{
  "intermediate_size": 2048,
  "norm_place": "pre",
  "bias": "all",
  "tie_word_embeddings": true,
  "init": "normal",
  "init_std_o": 0.0256,
  "lr_head": 0.00507,
  "decay_fraction": 1.0,
  "decay_shape": "linear",
  "max_seq_len": 2048,
  "dataset": "wikipedia_en"
}
MLP neurons of a small language model. Each row is named by its layer, matrix (down: output weights) and neuron, and shows model dimensions 405-500. Each number is 128 + 32 x the weight over its row's rms, rounded and kept within 0 to 255. Numbers have three digits each.
A block is one neuron, or neurons of one layer that tend to fire together. After each block is what it responds to, as a language model described it from the Wikipedia text at the highest values.

L3.down134:128121091105119104108153101079152125131111175147131096085134145074178140095115161152127211148140156187113143100110166119136122068110078190118077112126094121221085107086133172147164112123100129122146195175124098159068118151143084106124152125115143055063132139127122090086119144128159169167
L3.down1016:173092102070125117095104124129157149151168088159125161204099115081133146142152135142122102086180136127136094119149124154119123155102139102184171144123097080158179158154092090104117130197093158106126109135190145130191105124120175166131104120108148099139120102108061129129100102145121076154
L3.down1064:173129096161072132080129179094114154087141155163153067122107088115127148150144094130086123131178140162161097130087176101171129127087110125147149106124173098119158095145078175115132157077091187089122166083125142095176092166108159127180182128122099100128159202135136142132145128060141089153
L3.down1156:130139130177118210125127145109157128112058131108122148115073148113210117154113167141161160117141084196126088119168143184106097162129169122182117099111111135111188131091121147184105169164136157158088145127132110153162143138098083181090119102097161114179161173177154111081092148121126085152
L3.down1286:140094123083108137190134115096115164115155136142108115089170166093100153141123100156130157073117122092095117087138191185132117122162131139173190207114100075146093119166150142139170201119179081108110127137152094130170121157056150133184095135087147102106142060129158129083099123130135114192
L3.down1436:103176095145134094123163134110117148123162154101056140198130088104151087111097110144165166129126126147142124134140154175090084159108069104152109126138191120060168126127095047086085093146088129102129118133131082136126043131112174133170100114147142144103141175136140115113079137130148116144
L3.down1493:124135116091185119149108107121142174108048155193117110145111177163165110188142130148115117125099185088085097045059117095116156087113129201123073111141113172131065143133133190092035199091128100101127156118085154097094172133141163127076089151128059124132159139155138166139134186091096110129
L3.down1650:152111149135070178123138161074109144135139123138129095130102135081122190145110145122153129106138146175119150103120135211112124175083132160188121129165181118124108146110129064119137171116124095095097095120133120116095074097123157112118093111139106100110109091107085195077162088100076133137
Responds to: Clause link after noun phrase. Words that open a modifying clause right after a completed noun phrase, mostly "which" after a comma, also commas, "that", "who", "as well as".

L2.down1034:156106175191161123106100182108088152146077123143135098144083147133202138122099117121095115156094133078154034113169121172219065073123117153215144101099126100151172073125158117120112138123109133093122163115161124093124095124160109104112154113167123127155123124121052224103150148125168115134
L2.down1282:111113166144115137173195081081137122168087120120156083122087206145115144162146138099153173218131114103114129096066092133118152126166089124137172070126113110102181116074156158093172144114123118178160081131135056135041114106145151099154096127134131112106112109111081152138157116170086154131
L2.down1424:130098175092138073139138136150086146157117155115176155119162142155126116126103124132084070080098126150110140058165142162182101094177120117190072099159120101141149107112129215075127124116135134170128137085123109198161081135158145091129149139139101124172146152116124113100186141143114117148
L2.down1509:175129145091093085088095147094100137115159075025200161138091145124093077116125120122158122156161064097195142108192145162108114105212152135095162136101108076119107169113146130167116112131084118113085087098154119090098138135085130173157136077202156191130105143094146117188114103160188159111
L2.down1713:148124083109131150143152138117065103146093104159158105133113120100132125144146152154145123061130115062191136145140134121081096103125121062122116071130080127087175106149102106145050131094128095147159117153177153127081152167127105150083108153098097181113082099142147161105106137101133121145
L2.down1728:198124137124112104120127188131142159145130132071133156159145122178136135163136149145135153154148101139116107110101087137103108120133053176133121137147156085148146135128162075114102118120187124176145171137156123083148151124124108136102094107147143127143129109108135119122144073157213148120
L2.down1755:167127114103137154103126144168076108104084147142186119116123179091127108075112119094103085155154138137107036164093091156214111115096111157186139167206104066101167121140076108134180120177177140079093130093107137078136139124130150170103153055112171116097071129138207142112147121192176123098
L2.down1842:120094145127114116154113138135120119131126141105097074124098199137153108121130172143153105131121150064132175090083083029157136144092061056165164138135132124133079167179200154170139142068104118161141141121076147120154104125138182144108073153118117121147108175138166080128148071107131135140
Responds to: Noun post-modifier openers. Words opening a clause or phrase that modifies the preceding noun, mainly which/who/that (the cube which, a post which), plus "of" (districts of) and closing "=" of section headings.

L4.down543:104131200096097171102138136098161143118181142197143109081171179153150170121132093130134162113167124074128118149120180110121169053085119142097163159104136106158135193102109117100078142098093126081186137169133172093198081143146180171161142149133154145071099113045129110129115098164142169150
Responds to: Head noun after determiner. The noun or adjective right after a determiner or possessive, usually heading an of-phrase, as in the end of, the following year, main purpose.

L2.down3:144168090118120167063117096089120127059141172141144123102094093113107151124117064102102141121064118121152126161150111232135082162098100000066144131137125143019125102033099134075114091167196153116132084140115126141064194101127126085091133153170121156077038123096132141149124113156154128158
L2.down313:163154179083098123080181157112152141108187086116162112146156123158107136118111125081096194172093071162135198111125164113075095126127091148163069126108096172048108147102126121091090106121139117102138121183095066196115111101141171162102086108163085176109100106089139096131209151148146092082
L2.down467:132077099075144172130133133142132172173083113131176148104071153111129124119144176097171134115133118105096074122096131184107149143128150103195149116141141168151132138087097094086160151147096165139122140128159181134142191069124142064135125110130159198087084110132111128140131179131086150130
L2.down559:149146079126097131184146155106124090133077163110114095063102113129167147117159114122140133110101166109127117185142119152154184148113155176104117122119143197124117108101146141133063111088161139106205104154125136223102130109135161109078105161067101165129094065106104148130169102120203191072
L2.down1133:137112119181132161157158170169132134142157176058139127104171129136136147140108191144130063137190146155100163153118200131130153102072106120134107082139136074169116186125146077175095136076130109102122121134143117160196126201145120130111112138112143145160126172141126141124128110079119165090
L2.down1344:176131113126126118120094165151116109043160194102103093064117174131120118112143108159123144087086099122148144142135165176115099183131158054112105137081139101086110180112102139154155177131193106041066058122122118161140098088164124178136132096140182162109184054131117149142163125150102110104
L2.down1564:156128177154138100189157179097164148132095111022150134108155088135090161080126121122129106094131102114153126173166146097112175169144118165124098166129125159133113160125177062142176087149121144099073108139122171059203088099087104191160139121098202175112170112115067122130142140072077156131
L2.down1876:108154085115114173155166192161134092105114147155103066064141126145147134128186086137155139131144095107123153159174121134173126139104091153136169060115139109169131122144116138118156132142137125137088123145107123139168123118064121175095174114120136105114114111091207163172183122113117159081
Responds to: Word after a determiner. The first content word right after a determiner like the, a or his, chiefly "following" (the following units/season), also most, work, years.

L3.down144:095134122136165125160140127117143132175155126123096142064143192106128123113147131151133117181155138079111162112096151165172089140134097100193184145158138155152060128123170125130148101139187129147152114140141124146090151058131147114174128072170117127139137079141169164138130082138118188135
L3.down482:146153153082126106132163146149125129109136121116090130159124122084161106138157164095111112170132151130106082108127109168142162142101147142122148105149148113153158089077160131146140103115127151159119129109090106083141061133097158095085157148130138072143083156028132210096108123118104162175
L3.down671:147069113095142132163121173155118161137088092186131133075177170134167103139146120173130068080102162109104149069097125151087137149070123164142146140138081191139094112027170149100136134122147102107183141075116122159111126139140124167060113128114116127145103160170121162114096079191163175129
L3.down686:111114119065122139129095096104114158139169168119124083186116105120128160160135126141186196112130104096139113143092127095169146096131172132165174141142144119072177101116096153112088091129097205126091139167142124141188103098095093146077111133121146156131136164121175127083130131082136158093
L3.down1469:202137174150206176113154175103108175144075136091096160096107148152125097147185083147126138171112149089060099180116169171129206075070093136143086145083130138155072081125148130145112104134154160121140134152134147164140112124132126168129175104148151135080083134155186131122093073176152160136
L3.down1512:171136079137163137144174095113094112128046109115077164205119152176126104103161187146078151143160137181119133142119155158128108173136093121123150112090089122194110153100164142125125112087125084114111145113109124169181117149151136069175168122138173146099075159087149112115141099189091124163
L3.down1891:129134122127160186157140124158130137153092120132154080114134110142129112137089132100111114112158166142098138158185114112105136072138128081084072117163142108116136082035110115050155070113162087184125159107147111144161117142097144140127080096162169128080107108132119097082103133166155153103
L3.down1999:108097142143044150153097137096148154164132089134161136163145142150121129106125180105124099125156129180138087112071140158124127054158121133120183094138143059150147137126115150189083125143060139116112144144126166087139130164101147151147139189133087123129185181133143187091152202074106150198
Responds to: Noun after "the". The first word or word piece right after "the", mostly years and season spans like the 2020, the 1994–95, also guitar, need.

L4.down323:118142162116162088139168119047108155149142161149081152166149130103104197096131176157135162146209109109118116161151168123099160105063161178126132155150181127103157075127124111116093061152104129044130098113146153118128125118138142115120135167107161112096100145117152125163097157097177140121
Responds to: Mid-title capitalized word starts. First capitalized word-piece of a later word inside proper names and titles, like Society of American Arch(ivists), Child's Pos(e), Master of None.

L4.down1161:093147128099118098140113115175128074133192086164156105078144106117078194086131094094129120106167123116102099101149133114132117121115091123122123124168113101055082150135125126112145140137177160093123090087129131163169144136138168160177092098122149123089140130110051117097141112094141131096
Responds to: Passive past participles. Past participles in passive or reduced-relative use, often the -ed/-d ending, usually before by, to or in: accompanied by, matches played on, areas affected.

L3.down300:106092122108151104134106134176098107127118096107172192124174104122118114088135153153113130125135186121107111100101155168157077128092093136099134163147110197141073114083130126151166093136076157155091055094149147143094197080127070129147146132122146122131132208125186148053109077160131096118
L3.down719:161107136126110122157063131113136230205139158126113125142148147143134105179101127160126133150083156126155138129117146147134051102112116072181118136097116104110091156124126114181141090158089141117137131154123079088148135157172102184108130132123085128137159132148183096157069112130169134117
L3.down1175:115121109145148108069120147106131160135133145085118142095143107087124111140171069169123138059164139163100040183132083190139137103150154175155124139114124147136128115099036151145141100142158102130111136118112186054174107109101132120081102127113093091126123144139081164154155135129114190096
L3.down1302:128120179161137113137117149141124108141049103096166085106134132134078155112155127066139148160102121067138163087130199125093152160156107079138108130122131151093088136158193138090161146129175126138145104086133188091131112117146114077146152117174142087086211124152135144090156111110149085085
L3.down1394:120113113133106118172173137126078182086148083109133146125184134167128116146152134122131135101149106134074148163132091165128134125133121111098153145140040112154091123164078115115134113070205097164095157074123092172136065166172094169117105143177143137176170181166124094112135137151090127162
L3.down1427:148114155118163119128107091086139125156140143069115153102135167165127114101126158087185082109113094151096105144091101092200179115069186135151097189166159114122134112116129094081134102167084130118136067155181137127169119136110124137120140167169114160128126158157088113144202136077124146135
L3.down1441:085064164179126078140096113202134168075130109105118142163121143157161169082103075186078064132151234170105107154111172133180058178119115109120163121131113117132187141083142137127199092130124160150145200132105093089124143156157147152091109170120138158156090166130097107171061130141124122129
L3.down1787:157090179122109119120097187038137035121131069097130134121106137105139158169129160149122147074120066094142154084096065153111140117149147185115148104064168145119090132159191176105156127110087118119120129093124107178130108080082144165133118090134110112166096101162156151096121131170134122157
Responds to: Mid-word subword fragments. Interior word-piece tokens in a word split three or more ways, following a prefix like pro-, cons-, en-, such as pro-du-cing, pos-si-bilities, ens-hr-ined.

L2.down248:137111115128133106100160127108131165121122116151139145117095191136147176126192149068096075167091055104191150158081080091133118158103156152130162156175182118123093136124134176162122129042150058125113173137071126123111119097143183186146145147137131134081133121104110072149137140145111116141
L2.down716:122185166176146188151056067176047128120140100208153145195142085132183167156103174109170104088108156106128113154164199063110134136081121135154150130102143140146129147078056095078176081114195125096167108127159126134165127161145131190144136156138146106076112147092097136086170138118128151106
L2.down743:169094116157177134200137110127109188120125139089141085139144116092166086158108119136156136116175109120101080148188147165122138085099155147126150138129108157149115069106101160100128156118098118125122199140121186126152154171131096147106181128130129133157197161116123129137078170091146165129
L2.down971:117168130067147110130151138134114174076140145141101155132133057161148136108162133123165117147157138123154118157170146092135141195068156134087162145122110164150105170166114177198114128167152161089075119067117108070130157160062121103094188096127089108097147119088180089118112161102137163168
L2.down1199:117117146114162162110176075142085185105116154191108162106130150044075156150121073153133120123108191127100135169119097155141221164124125141131115119100133108134130142194066197122143103072111134116157131179142127081105104064166128153122190105167130101160162148135155119153136085127080077115
L2.down1298:117108155166140171160114154140123142150103077130200086141156150129098158191125163107164102126210137106129120136146080128137131086172090103116080109173121087142145140127136111103126138182062116156123136085158155113107107109112160102129111135116110128134154179172115136146108134114107139123
L2.down1527:216055126145077067151121099118198107121146086168105135057122129132158134117114093124174130105068128100135090130073163113141138145137122145117147091085105097095092144145078173208097097117156169135138144156132116153132123158159145106158138106124133062074068166112073170076106105127128115130
L2.down1596:171135134113177174165134204071183047124091156128115121131085113157159113208133132140097134164085155153117090092087134188156145059157113164104112159081167109116124095122098142116145157124170174087104131146167138077135125138199113178153117159131153124144093134161134102149113093141134116127
Responds to: Mid-word verb fragments. Interior or closing subword pieces of multi-token words, mostly verbs and participles in narrative prose, e.g. rec-alle-d, ass-ume-s, rem-ark, and also known / renamed.

L2.down362:143114102085110164125189115168114116156207145113102122144145081114081092082157140169122142147133168123089074146102164157112111136138143142084077150149151134144104128122149178108133158107161115185085084142120159147092200127165147174100116111078170114144146091142136144138134155116173156116
L2.down381:077118085139072155131166158081122115137125144103136058112099099104106166152172119162142129085072103152175192114084170115163098095112108115155164096144107143146123128118084149092098099138136167059139153152085114168127167156153099109096120160132087126106154084122155093074061140112155172129
L2.down519:113154128111113137170131128109135126112145172065116101096109111096112110129132135153122114131168094207188083094181130113160101076127119179149106094131108121157154150067143103125133141123145148117117145166096146129095042155100109104102084125115125146133114079084152111119120161103155076102
L2.down859:161112135164134149131079141133093089096143120125166144114067167100112091160161083119178127133096144157095106103119173117083026091138133102103160116123165124176100141114072164098107129177095137128124148148104114144102122143103166082161190169106090094086154081109124097129049162109099115162
L2.down1143:080117126111127138083149163126099140131120139059133021148092080105133174160179078144117091117143129141108135143046117102125119112198144142105177130099110148163137216166128140114103118096141135092120095146184084113182095145063121099159199079175164097120147147166139104134101078143147128138
L2.down1408:129138128129163166148156127160079086200154136074119133143081179119083156128149131121090143140119183104216091137121084108042082074054082097168126164115097158127189123079147081135103142171153213061103044124133125118155118158128130130086140097186135131099116185130135121175187123098129120142
L2.down1468:234189115097054135111126195136078101206110116182151107118127115122177150118137112079134110145134138190128206100186136143168103113094099146147090116113100180118125087111101168091113131110080097104135110093125129102114149091102127126151153147163129101098125069136139092107124145162095181068
L2.down1573:077093081120107168121148144098096088155144121102137110172141084142145141132149095219136111092094183146115153122165125097103167131107117148155150144063166098179104103111119192101091097071068193165138126156117165170101165150111117154062161126151113144196117096099129098128157135147161110105
Responds to: Plural noun endings. Plural noun tokens or suffixes (-s, -es, -ers) completing a count noun, often after a number or quantifier: three groups, seven games, duck hunters.

L3.down303:199121152132098149085124171126168122122130137148150134088136164174149170078155064129168103116129173109187133065165118123126118135126167113141147138094144165126177226092105186184124124102077108116115101154109178125139186162092132139090156151137084172061152065108133143171135145117079113103
L3.down407:167168069133115125089091166143076097114121167143199119121090151235112152144136147110144113119118094098172135043049110187100093196145128174169123107137132104116140072088138172129149146127176121156118147142186155127122129111114136127153130092145171119144181099114133122198075097152202082095
L3.down439:089094136159150117125120140089089153076111091151140088082152171152151153053078137118145187088108117155081122116099144157151087194075074129154117173134169092138111083139127122105105138070134137143098154142065124151063135138213137155141111192154110080105107125125124170115124194079108100121
L3.down643:092213134082089156179083151121130108128146137121093160100096139070169152141055189057118129122101157095114152154151193131158074102133142133125133148166133113190087167103121122160115120143191147176132195125111180142113159079161162107126131116130101126084122104172126090133127170188141119040
L3.down650:126198087111076073138091119127189111116098141180184140120084205143098148055169092138176140137143128154187099066139177178183100100100131125086127130130104122119151116070148110216175126096142161058133091145170103151093119134136120103162096103146120137133134123123159104179093086148112113095
L3.down1096:091101168129096112158102144188157130040135173145185075093103211104154155116106120142147061127147122149135138088094147115129066132178122133086085159156097089077125123139104105139180129096164163122127152147172107127134129150118172136139149101135106076184170099095165131206105096089092156155
L3.down1661:179075014132167118162115075187125111139089081135054093107140151152106089145126155145119148095151089116130100141114082136140088105126082181123136148124113081150128173138174145106163147148142097087124113059115112137124140105114101073149137108144111110174094110120074192126125117145133234178
L3.down2014:165118167129130150110143134127119151158201108105133131100169094111158169105078180184133136121126127089117112091173156136142152053130133115061141182080181118108187150111137092094128111070062168097128074152137129140101120134125103185115162136119133114128145092216127041090131145089064098089
Responds to: Mid-title words in names. Tokens partway through multi-word titles and proper names, mostly songs, films, books and albums, often "of" or small words: "Taking of", "I Want It That", "Goin' On".

L2.down377:109090108086039095051102117113149082116139156169158158143132114129135106098137094124147157141106107079142133085130150089132123088115106148071150111163173101102095155109129132161157125095142161159135130143137156115092166144129156135121119088149107190112135121122143101157116075124141047096
L2.down402:110181091130131090088122117110127152148123117112182108111157141144101118119132082137119098083135161127150115096152135141136152118160078087116139190143162148101131112124121137183118121184147095157067119101146128136111113119106150140185136110136118156153132141075132153212152125140115094106
L2.down1100:100115026091148144039085146134117162067144138121170126224097096138119156098064119089087123109104140104160099158104143101139138092127101112148134143166132108096083136157134194133151146131098130130143118077148171088105128137166103194156107069184146140124125125108127105178124042103149078070
L2.down1275:183074204121059148136148088115174156141132084154136139169093172149175147078156140166148118141100142164118157151147122170077100123177081075130111133093119061115166159143138096169118162072094099150136149141125090133113188082117123109191130076138123093101107157115196154115137089120124117153
L2.down1329:164080106146141115146150119133210126095138087141099175093136195114084158176178140056134125208122107162129168131120138126090086152125122121117146099148152138160118098145124114093098180183104108146125124169151146132164156173154060170163112118128183208137115145085164090116096139144095114126
L2.down1475:105119130116049106152179106128155140160211159172147158158115147100104166114131153193120201173165115143122157127125175083104098092100087071090097140145153098149157135146151116150134145101118151081095085157131158130131110132122103096148136124140132166119124127155107115117039127119157127098
L2.down1885:168129169124147157122104089111199090100080132143144155127148158177111124139081074126098164135074120089104107097132170103116089100174106119110109134135147139124091120125114137161196141200116164075132115117144078099114117138122197168176165113153100187098132160089162162152158146055097100107
L2.down1911:112179129154094103073159140064175210125158108120136137181106154112150135168041123136115109122146099106086123128121136092110127136063081127110196163061161066120149163100150146192134147160152176115131162117155116131098157179163111074135114083132070113108116137099130151175127149131114118117
Responds to: Title-final words. Last word or word piece that completes a multi-word proper title or name, such as song, book, album and organization names, e.g. "Away", "Soul", "Sciences", "-ology".

L4.down1114:126161142096139136136182131081083130174142151170065114101141086141124119138029121164155144128132160122141158156133176138165184133109102117165148120101163085150176091128066098124121135068133128146176163136080165161117097169090129130115106127124103098110157131056139067142109127086128121199
Responds to: Subject slot before verb. Tokens that fill the subject slot just before a verb, mostly relative pronouns (which, that, who), also plural nouns (members, troops) and pronouns (they, it).

L3.down615:117093143141077114157079131146159077158085144168171091116159126093089092131143106100116139131097178128128164102117090148140096126182136125066051150178109098097094135076097148123131163102109144151107129117144141155107096162124173150097099121152100115164177119143135179150137090134063111133
L3.down666:104146105170116124193138111121123090130168159148104110106120165112154186149126079094146152165107188153169140127114131086172172055134135091121124137115067106105091154081154104159077110149179150136128137132111114139118082159134085155134123091101116092110111082064078147118126139152109128104
L3.down949:113134074059041145148083098177174117102153167146115149084088108099130122064101112124167122154162118101057125160132120136098120103071095141165113129068133119074097153154198151183181129199128094153201137170151086174170120096150116069119156161175193125122122121140118138166168103154089123140
L3.down1248:091121103123145160115171127121089177117125132148180161122118146125095131132087131113153157134106111161151096119101131093117180136169155089170133086093144127122097123137168150164153126089169110159195110124161224123124190202136166157112073107080120059139154131125103111150098118139187149121
L3.down1721:116162122098121102128181196097156147136092155126108090136081074092142095180176117175116157111120222185188139065134181190131083098111159125164119112136172196122159142115142174098128131115122167103085137086138166117073148119114167147140146145159124108150099067086148098081113121126101165123
L3.down1826:149138139107079136105158152085104099107121152120149128122102173086076173101164124138112108140147129178170189169102223127094116147138133129105128097082141123084122126119056166117126100116081134059141143143151117104143134072107074118133110208147124139154146097103178102105143116146059144173
L3.down1920:125125124104209117091087206116058176093150132103187165130137096125158100179130145167150100137194101116125136088108112135139108117107120124168159110153133057139159100169076133146192087122118216131106085126116136102131104131135180124150108120147116184121127169097112107120144103155108114083
L3.down1962:160083144060063208158128158165084130166166150125127133095153182136162144101126163088093170128130185120153129147135129150156093100141113167062140136143163145116109131118101107111102097109163120085118102158143126138070123140074156101124159108149118133113167102131197114081129152101093139116
Responds to: Plural noun endings. Plural suffixes on nouns, mostly "-s", "-es", "-ities", in running prose or tables, as in scholars, brands, engines, two days.

L4.down1983:189134114105119098199155146147134079111141159066158143101130108070113090116142109087094092075174151102174143171163102145152088126113051084132220118096115109149131107108082101085108136087136121084189118126116191094143145101142145129143136095130162111102111084123093192132114125126110165117
Responds to: Plural noun suffixes. Plural endings -s, -es, -ers split off from a noun stem (exception-s, unit-s, bus-es, client-s), plus some commas after nouns in lists.